Part of a small language model's weights.
Size: 15 layers, width 320, 10 heads of 32.
Architecture: rotary positions, no biases in attention or MLP, capped logits.
Training: 878M tokens, 6205 steps.
MLP neurons of a small language model. Each row is named by its layer, matrix (gate and up: input weights) and neuron, and shows model dimensions 160-319. Each number is 500 + 40 x the weight over its row's rms, rounded and kept within 0 to 999. Numbers have three digits each. A neuron's up and down rows have the sign that makes its largest values positive.
A block is one neuron, or neurons of one layer that tend to fire together. After each block is what it responds to, as a language model described it from the Wikipedia text at the highest values.

L9.gate939:504504544458487470481499518487491507583472508521528547466433481526524536438506488456488537515590514508505531529462485496438534458387495495469524516443518518472494495512534501438487575466534498461522548480492472505563464508572452405434516519440492562536492500498474602441552447502477557478530522511537553471440447561462495522495501497548487557515485493538495464494492481528540551474455508526504499542417467454494455537490501440492523475555479416479509516507538455512498465506488580
L9.up939:482516464444556491538461505488472545549416484534553485576490527540562513456537465481533577528545475483455460492511522525485593495549468513530489449462588512538576496495540467487445537523512540462460474553477449502465502527529513508494510446484547519457503544475565413522530563548449521459543535470549473537502493542455478535492622460522492478477543509542535544585525465539554486467478513473511480557468439439479523487501494491462470463528458514467534529507513517577491519492465527
Description: Female first names

L2.gate151:527499505487518504441484524529463536547497493549549446514526555544496514462471548528492497562559561510432448536515483498461488530470525485495525491455552485608534491458523467501549427474532514487463572520539438464502523512504518510555503469455553502533479483495482485486470581545496480443464534481538486455520506531500473537484548483484506508503530470540456534535564574520537428600523534456466512440510446538511474466519404506540516450565484497513540494497573523504464465506492528
L2.up151:512515517477489478484491522524462490555500491532557464456511539514464551471477508486487470535553511506451475537551448495532509513473546473469454561475528472602540432478566488431591465500500527505482572488549453489491507513546403527577481452483520471526490486450521498508563585551492471476400513506578500513491560502525458553452541506500487534483511482445508562570529546494545455547481572469491546494479442443535455492554457507494503454528467440497521518500545528526445456539517507
L2.gate280:507489528492448449472516557552537545536441505495543474574476554559514491490501515571524481511500450565496502550449511485506509487476448466564571540502521494533502548485565566526482528429462503509463501466559554479440550524504484512424433524514474482538502483474442494556509467414573587541473539523553483565465550488464543528541513531472456469465412478542498485468475534547536516489541455522468567505481432540470519373530454544570493488484545426477486431510505540508526474576545494
L2.up280:564461454485511473471480576475447525487533576496515468512524520542519545448442492510512457456497522532544512479530469500518497566570454502476458520453483504547446550512517527473502519458571517540482517454548518470476534451530437486529458532519443454422486522503436477502454460511570503532501505483479477502495498456506560571500440515493433555438441476562449533553506451469595521602527486497518522498466570507489459435522459487537474509491604486499538484535515463503494574543514420
L2.gate443:460471510511528510466560518489509483523464600496501525563503517538434523563428425468554485495527472521532561482490538554473534524500464470491483526521564446553584541501500538507470515435541475491448473447556509479476483446523555509507583459456501471510532491536533532486462478533474544482410489504491470527481437490543541519473493488437494537473449415534528553553535487588546514397533461549515461409536480537509534449494487480520454554570481479467469431497527471505480479480495552
L2.up443:588462509579500542494565546484466519520471461531498542454513501538409551513515496556431446463475482507450465478575519531509490465416456495476473549448533503481440580527551534517456528464514517471493495470548590423478523491502596495539529465452479505469584495434428474454518521438506477472584511469536493543460493524390422463537520523541450501520523524481468536556495528463503533490565523505467489488566524479521512408476514545467541578530495433510383514522438473484577451529513484
L2.gate484:523505576487571502489513498509504505487432539408475515561523492547569539522583487533529486533496486518483471511511542535530429520467452452601454531559500482537494482518520473551531482479508468571472406511535548515489496506480541410455534494485493461563506459489444512447505504473514494534457507505515465520476590496535503541553503494485494496495477538526484471504504494563482547505565456431497500499549469518431561476540541452434537449511494503519427504509493463507530529500539522
L2.up484:464456473469492403483544425579515462456584464535526528515453550560479495486478457428513449485494504511496546457512457466512488495453463495526372536470516531495484501431464517548511448517468495511535481527541517521541525491428505523548495458507588449506477545523512454539570493481469524444509486525531510563498493498498532511489508498451466530508577436472509455513454519457472558448559503450539481490483467528516515444450557424541529470534514430477527552468524494485537448425502547
L2.gate628:529535523476457490435448499544441499478466496533570477520516553508544445461487565440516496486578490448423495492535562496442504491480464475548553465523559524540480530569501444469512519466566553534440525463480510509559480523505499514463498548443503545525455528511460495420512599496500543496518554499498560516445463487469542487496500430456503483469510461539526475490574557525525494493518519465544474536458419516469486550449518491484552472531442411479474483571511516504439429430524472
L2.up628:517507517462452514488441498544439502523489509512522475534519582537528479450540618463518502465565476454458506507484524494443488512449477493529560459530578541517456500562481450523554466463505514534430543465472490499618423505479500512495503521450536508517473493507532474430561557502530565518534538487469535497470440477479504462489476447489511496478486484531505460470575584506537485490544459492572472517464474516517484494440544468448536493523462411500439496548503472512441398420510516
L2.gate862:489516534459520428505551557546524541516493554509456532494444442530458540452461488543581471514516526520478472562433469506490558407479438435472498532537529479619454597515517494480484525505533552522485442517481488495481521515463495506503431438447475478529523517424476479487463402438466522540491513488527470485468534450510490528484406495509504524468493431574462542527545496584493483486473515519500516486534533504464520417528444516515449516457583467458432492490569457529498533512566440
L2.up862:533493560459485445485542584526506556515497562522453569479514488566491472429455510485608425512496503538465479550470494546505513467494489423450478514556537453563412572503533486448483488490541523523460472504494485490483547527498486472477455451453458508465474577427509485519503448523453559534463516542513517518474523440483538488482430418530545539458507451580459554506529472527511503507458541531508492496509515515490516426549437477511468534489586437476437499489544456494449470494569459
L2.gate954:499498517485489544507484449458457564485510543586550544488486457499507484452488490408514499493587454533528465520466523461535487502471562515559456527449489542556492520487457422500507523490487587501637452531502458504526481497507458422527507465492503465528589539527502549521560490503524444489496449493563557545517475491551430497559509500468502524510525521483508515525420483496461549529542560443566410445537561483528468503535478443523459551560490409478445542454482477546445505476543476
L2.up954:487511478474564610508503506437500525521459532568509558465532469477491520539447480468487518440556462514499494527475552484539509484435572505571437513482494513560493529490443405455491567466502543537564394496523470476436466522492466483493512493445421509526612532524499518464479531461550454477480475514586499523482504537495487519595566453470510467516559549478504507480485551495509502522541548455514453536469516485461484498490462477504483539544511388446518523519447438569494506501571440
L2.gate1082:532483545481503547455484533523457521566545583522526507394557433491487511446456520460429516533541514580504481497488496597506475489488459465497512452511460486542459536534516508534434537516518538540503494462516476482465517529503549508457458511458509399537490498461477502477498565463564540547516516466511533547474547470521486515494551436439503492514506423511550444558539518524575522550518485469487511536530425525505598536489479478451522546500504490507406410485556491477471541555520506
L2.up1082:558491468541471524525432559574485508530603533458510514546458478558541483479504508506494521505489498525467475516525474510457459482416449435505496488500523478480510487562522521524474542510558553539523453486552536479491535533556582468510499428464521490492549524539465509495556537444550483499476473489542557593592444489551469565445545540465517478554536476485519483536510528460515553502534510463460533429545569504548560515469477478517510480438518430505439539521493519587502506444458574
Description: Sports, media and first names

L2.gate121:447447506563465500539579496460507521564494490501492510461494455482512479449470459552524537512444465478518475494494408471467530412481478467377504506426546445477520583474503508498508510495490524505466594448532496500419562518456500491500399504462482526481508504456492545534552509559432507507511475574516441564515531575477510540497458523519493493455538561460531450471509521543531491489563456516538510442471543546528541477531534509493497434440488446458467437494474556572499522542538490
L2.up121:489450499529541408462537561462445513555524493490475459433569476498513505447491462577582497490403441528464430536475462474515539475490433435402523470456511462481497536461505527534533525488458531507492556457506543497449557544425546518560428536419476477532483432445499522598551527517496484525507520551488407550498517543423554499469489490498489485535501540418547425464525534556530551553508469498514472454475480538486550477482591515505501470401545491454451471486441532552492543589545488
L2.gate168:521491453486528473479586482523537526487567464490521469569494511511444503445499508549583444553456540535602538584482526467487486467520464542405512483503549482498568494497464483474533502441462512517490525436554474490463510451499486448563496451474509447514456470550555493457556537507509502484464473526506479480485524599544483475559518465494553512461543495537550534556461551487449497456506470500472419469478506504500533536445502481518598452502553474461502469504484591409490518524489541
L2.up168:541521462522544449413487543497556521502466548477465533537530493559500487457494496533576515527540458481606503492483507461459494503568544466521463494463536506495504462496531498447474509520494490540528512527534426475546520500556449428497403507472588450527423484562563545516466468581463533533514469496507386442437469565436524463519568445462478481553549530436478446485549497489496536557491474497467494544473529487479467544513583522599488421472511487484544558513525503557467561472564478
L2.gate340:542493519541533599484526437456527484497570470432537524451520525483483520551515541556456574489506461502499532556467495470431449495520517524472474508466443415409470466481512571516606447486511524481463489560507527507561519490445515543454462517557504451495443498501480542518485495490465520612432532496486536512547520484479511447508539528578495526485509449554515523449464503460470522444529493478490541472489511528476449510484517467501467540450520478485478517437429434484494510508408477
L2.up340:516452522492508538536566469485542475503474403454500514480526553468460468525510577523504520479504461495506536539484561567507515480504472482491576476467511451368465530484439586493584470459453480495463481521508474523548501538488516564390449552533513444487427571477454547490448430562506520552483581511474532491526545536430581496522507526513493499523551506560489533465486540508491492504496454465476527514503466513437508483557513474502494532555555473488440477410432426526492524557445460
L2.gate349:490490474466539512533553411456466493438555509549469474448462426491514539398479481523474574452503479457528539431539570527435481444524526451533470524465419519559493487448544482468485497487539531530565502530514529489430527494525524466486516470513473488481518552514496462457483545456438518499508507524485538522481495581519469535468549525456513499433503514512556469517549490532569410492566527466518488488486531469537462527521509431528461486492491500475562577468518483444492491456477496
L2.up349:528428489439562523431511487493500513496547481507548457611487475539566512512477466397534525473482553481500544497486500442457494492511427430529508532542471522497495513455499458533533536516460483496542508544485518569548474528449509547476553514461464608471547485545512426509538468469510533561556473537524445515522464455500457465477464509460464511575522489495469561501476474530506464489392560508465483484540481515556437403511544485527553503516453579429485493501487488568488516505501532
L2.gate488:432447477493496537538491518520543464519497522511498536461480529454515478460512485516525538430554518579535546527491471449534478540543487505472526460567486494475488450473463464499498525496464455557539529498549487510498487449535494513442447567554446504497544437465535560564493412566500536521509510528492451493497521543490570486492408496549531519439516485441516445515555458511476518516524451537460527444474513521486579385544439460550518534464413530456388481487504483521461552517495562
L2.up488:400461447561475509489514553448526473481538530553427490550479563433518518436518503509480498416524489519579505541483491492541490520539510573498593498570506426451487497431498467525550509503484507510542588505505566467509455479518544526510454526509435530515528466494524565500502472503522498535514475508495468537472481594529498467515503505562548513461496560498485485520545533552468502515511463527517470506505538483480519475526506493531490495485456573499412442474391570523534579519518540
L2.gate637:463467520497443506483575498528488478523448535454541562584552555499497579502535527469572503486546495539509468541494505511487497465472453511493495548476518496509513530541483483492527527508541505456486547469500545517563535546491507470446488541441468481533452539472481486511473527496507511569499568501548479495535599501477565553508520461479477501575468466500481544525576498516460518503455427493511508440502527488532582490531576495421569544552500488534433450513455507474528439536508557
L2.up637:533514452588535508543513430493589474463535457483487597467488558503472501515427532517496482564473452522471507505475509570481409492426510541492531553449461454486452481473432552516557510506496545485494526560467560521477473524548508518477462514534547394530551472559507428595463512554423507513454546489513552516555475593479514442517483511545466494539572435466528490502492498541430544465599466477520537482569515477483464449441494505379575471426525469481464519473443473506526498502514516
L2.gate718:470450475533492484512529530540555515570455527523522530536467510513449518484494537527479561526505496533497452462461462499482491443546487543459493520495494496515486549545527521479466514478403477490447517480508502416483454454556493390530451491558507512493496467473522514477496547587453538511506592507464529439501548532407566499547474515520509499466533518527449484512449567539476506507414458541521550474526446471510478412522508534516538463504446466442530453470514481581485537556550552
L2.up718:461457459572520471539509519483479581507574488523477485500523463559476510497493444516521479447505508484434401470533466430496413482559538500502512533478468482493523505477519469558493569501475501435535473488526448480522455459536522537459468458509516446486521459427533530496576576533482497520541546543515496488552545507443495543455503517455515543490501431455474511464487479482437510525490458497491521491518486454512477481469554485519596415453570560538525520514478482539588452485560490
L2.gate985:450491564469435436504567470540508526530479532467518540482528472494503501531493472522563532498489462529541510488500478513443528520460427499497511486474474508415466516472491557515519499440456479501514512426497503537541486569433543497518437443507508494510457492458505513531538520505507507602534567457509446454524506567524550511452500554541508492462521481471531514496544424493513502535590425492564547513546474471478482347432491505444525485502544482436485451457484414499446494522511543
L2.up985:464518525494468482454538504481533483503469611506477568464524510461464513503465521550512566466465484486559482536519470562443510513471440520540482491459549416413465492444515544472472493472468495549489508466542506535495505547450507511474444424576487479487478484533544517485569469535484559535533526455529482460480496538537488490436492587579494482492534498463494542482503431556533504544580476514550603444551500503501462407469499494431518533513524537469450390445489527488467559568503532
Description: Word-initial name fragments

L8.gate143:491483563533541446540426500501481475514531518482497509548433483444443518545533493543505553494502528539464494531512460491502471519453510474564460555490529495505506450522460557462491536483510485514484466492573523469514549500469507565530468477518500453459518440455459506473508431495454495493426561450460455508595563465467498473584476513518542510583506517509476477488525483576489480533496432584531494496450502503521512505452507414519469527508484469539462547576454414443473486508475603
L8.up143:479443501539561472460525507535499506483539516599478488526527491546486494489511541556519464510508470546510451519468397590434425526469514481467407547485454520486515510580476553479519482472490483431506425523488521442484549501500552540504489480531545528574429566476414544496475485527507507461404489482528388435504529443514515489507514550502488488566485508489469435558551541513452514525516516435476511519515522522493513408454517529511539527524494555495577467498479549395437530631462507
L8.gate235:512548420482500506464482506483497480501495419531512429532486489436470557463512499508521495464438523458460515451495431447442509508546497497440417517510492523528557411571504527465506479508433525482485445423504499447563457547433505528453474522510484514497475451493560458544458519526490540533461523514447536458564512476555513584527517465489487524527497487507504515481521476473477474563550465464485500484482471505508478510465532479520459537363516521451504498422528477490480538528441468
L8.up235:523479506470535465507466436524435478471524483513466473530579530483511508499571476465524554457496449538495521564457498491535542451423590542353530466513475516495533437518458500490481501498519479493534437485541496395488528507490500526458517454524476494541514446470473390534506541431475556536473519480448522506508495510551461523529474500482540478453498484494514453495557544488498561536547453496547496549481512547593541488534470540545428533557516490446438481458445464441525529455536521
L8.gate276:442492474564568464508569480467475491532544471540463473517536525495558486513521621511572612495523474473535476468511468521469505487498507459452514478496425478406486543481574473503490565440492502492525537513534527465542456518490548508529478478503513548552452519522433452573485484465512479489449596516518467493560517534567485506484487485471530604533450491524467461504508457503553522452474453501536555456512557441523414520468486550485485476615477488523481501543466523484428506514408555
L8.up276:476539435472491513501569516506493558489506506479483546461514505457445485520498554461483541552524454517513490481567489549436551544421600485450469402505476457473522464530451523528466499454506526548435435502539454471537546490466557450526488491538487574533472486467463451522485496469464526501387501505496536521577443512496462474531606471469497500513528441521450486518501504437572530522452491487478523438517439503495523530494444552486513470546501484516484465517511487577472536565475434
L8.gate500:509453570499525469567491613418520579539482515456518508531486445481552517547463539494405469497445545533520473552495513516491510487506569441521487468449470466486458484541487493530519444488508532454433547514509527504536531505485516529570514454420530471523473481497488504502531464488522526471457530510450488461500498551527455464514554537537440575533478489531506430539505487495447440513525441472486461501481665521546474465517503544446510575523496509443550624550485443459468552560498517
L8.up500:589488564494479443547539540474519575594500490462462515471488527438546479534547532454586445504513536514479479471506482532531521597555494464489501500529448489461481558460452500484506502452527566529464496493563471567498555529465502483581494507419496469564442520453471451545526507530545592543386507502558539557533531446544496515499517580514534504486478486463535492589573516583446511533454484465509491534532544507537547511509516497503565486494471461500452555538481477508536501494483520
L8.gate833:510463522487568516497575561547474466490479423518436529513475551525486458524465564502447453479492478520475503472509559515381483531507578472484472457539507550403439492445516504469459456444499453486564567555478452507480452535525508460513424480516546506465439528509479457473527446588522488459514495507470481481491463466438441565574550538510507510499468448543467502563521497533500473472485475437497579505439531515517609492455523513479454444537488488454543493459501515470464498447523460
L8.up833:560509478499491529525594491466517509436483470454526487510488538477476547557505485479511557483505482518487479512474509532546493546483523533532501436505538472555506489437492506467491517437544532484515412449479523493493552466414464518440529448552428499549438492490507410452517478493511447506513452462436498526525518483543541516504521545604449456493482559537476517509449447503529482609525482471537479531512558531440530552413497544535568527488426450544483557498543517470539599510554454
L8.gate834:548506501546502484546531468515465470555577465517446549508477589500466472496587507457500601538485559531511484533477443541441505414451504507473409515479468524445460468502537484510501595467475430453501487426477542520469507488534506630524432463511449485521510513496502441478483504567448529518526553545472607448514533601514516524523527547527528546545507537559521428472548431548453490532505501516477473568531544466529515419480545510503424471587514502503498528466434514461540525506493547
L8.up834:495486498524486517504549502551481506473513485525508491581546584494433549532582525525552516426489548520433471481457452503487523491440493412539436529531538534418471480570509469486500470460479468487545505518469466449489619490565434571414507493457495515461494534476544440455487524505495545442500513478492477485416515528457430549509479560544640522531525460440527495403511510515447522493503521492504529496479438502481442494487501547516540495550568464393544516504443472504527538438532440
L8.gate859:511461487424428475423506449538550459504534487421500448550452506534534555457465527498457518574495545505477458486429416522500489563460515467491451452461514502507427491546490594577521532474514430545529434469553488411528567504469552474543508544560499474529540477585485539463506467571508554529433472533489590465525503472524495469518564515521496519608409521480454521478457500518491458550599463507522481425574543544536542442490436400527500467556456514506506485534406540423489530516576456
L8.up859:443478515408535529465512618526458459476538499496490500597473465523594526572472501521491472547497529500560472518461453556496450500520495442486463468387563420493534459513502487509494550421476480520482505493535496443461444469561545516523427454500518470490522512513457494538605447510516489494475436528469568500552500461543513426505475490487506538475470513460445450497557462481569441480461487498471415552475537503479505500496460462438477481442468531509468507537479543417431596470583473
L8.gate896:453433471448478485539532539566473527531475475476487502507515463544462521551578498461533442479433478512518523544380429563517519460487514424537458466438449500531503461596505491479481502441394436463522545478461561521555461472508576497473481452535571466460485470409482551502509472507513461426414569520396576389509501484443502557506432557545540515537532461508492432532485511483490490498442457504511528436454541563471528451536580524459503467537547474407433501456493500479477505549522499
L8.up896:455416438479514452503492499552465508496468449472495481491519448560503495554525497493516443488431525511534520517412466512478540454460527467469498519464500525529456468591470451489510465415406441467495519525444510532535476498532549549494481476494534473441493456394508523518507462536516485433421527474393525400489515472499460583520451563494503559482538482470520390511496523515472453482506515492511497479466540505539485400508537556459464493530527475398421539430517517500418489516558508
Description: Word-initial fragments

L9.gate1051:482473535602441479547562525596494529602511540453468517542502470532497516496539551532536404519478503491424547497496408517556560484486592488495407487537515493423451463555558493434475445426471492525431518493493438480513518480521519474508398450409506504484530489445520451481534530512495482453446461521435525449503488447504574554511502592515438559497494514505540488507509515535461480438568503503490619500453527494435530389531559514482629496532533505457475485471562466511431442530473472
L9.up1051:517469531533511567434524540488468525472583476493483478486503474435520566445547500501512552512491480494536471475526471495492544472546467566451478413508466521449492470484494527532567523494492560529482532435559550502530498423516513530443489444472413531568553531540470513542433561495440551557545444474511503487483413497521514495456549521479454489498482453487474438507517509525505557501531571491466455483526541481566535550501527433469473527563436461609529535475468481451545496475421555
Description: Word-initial prefix fragments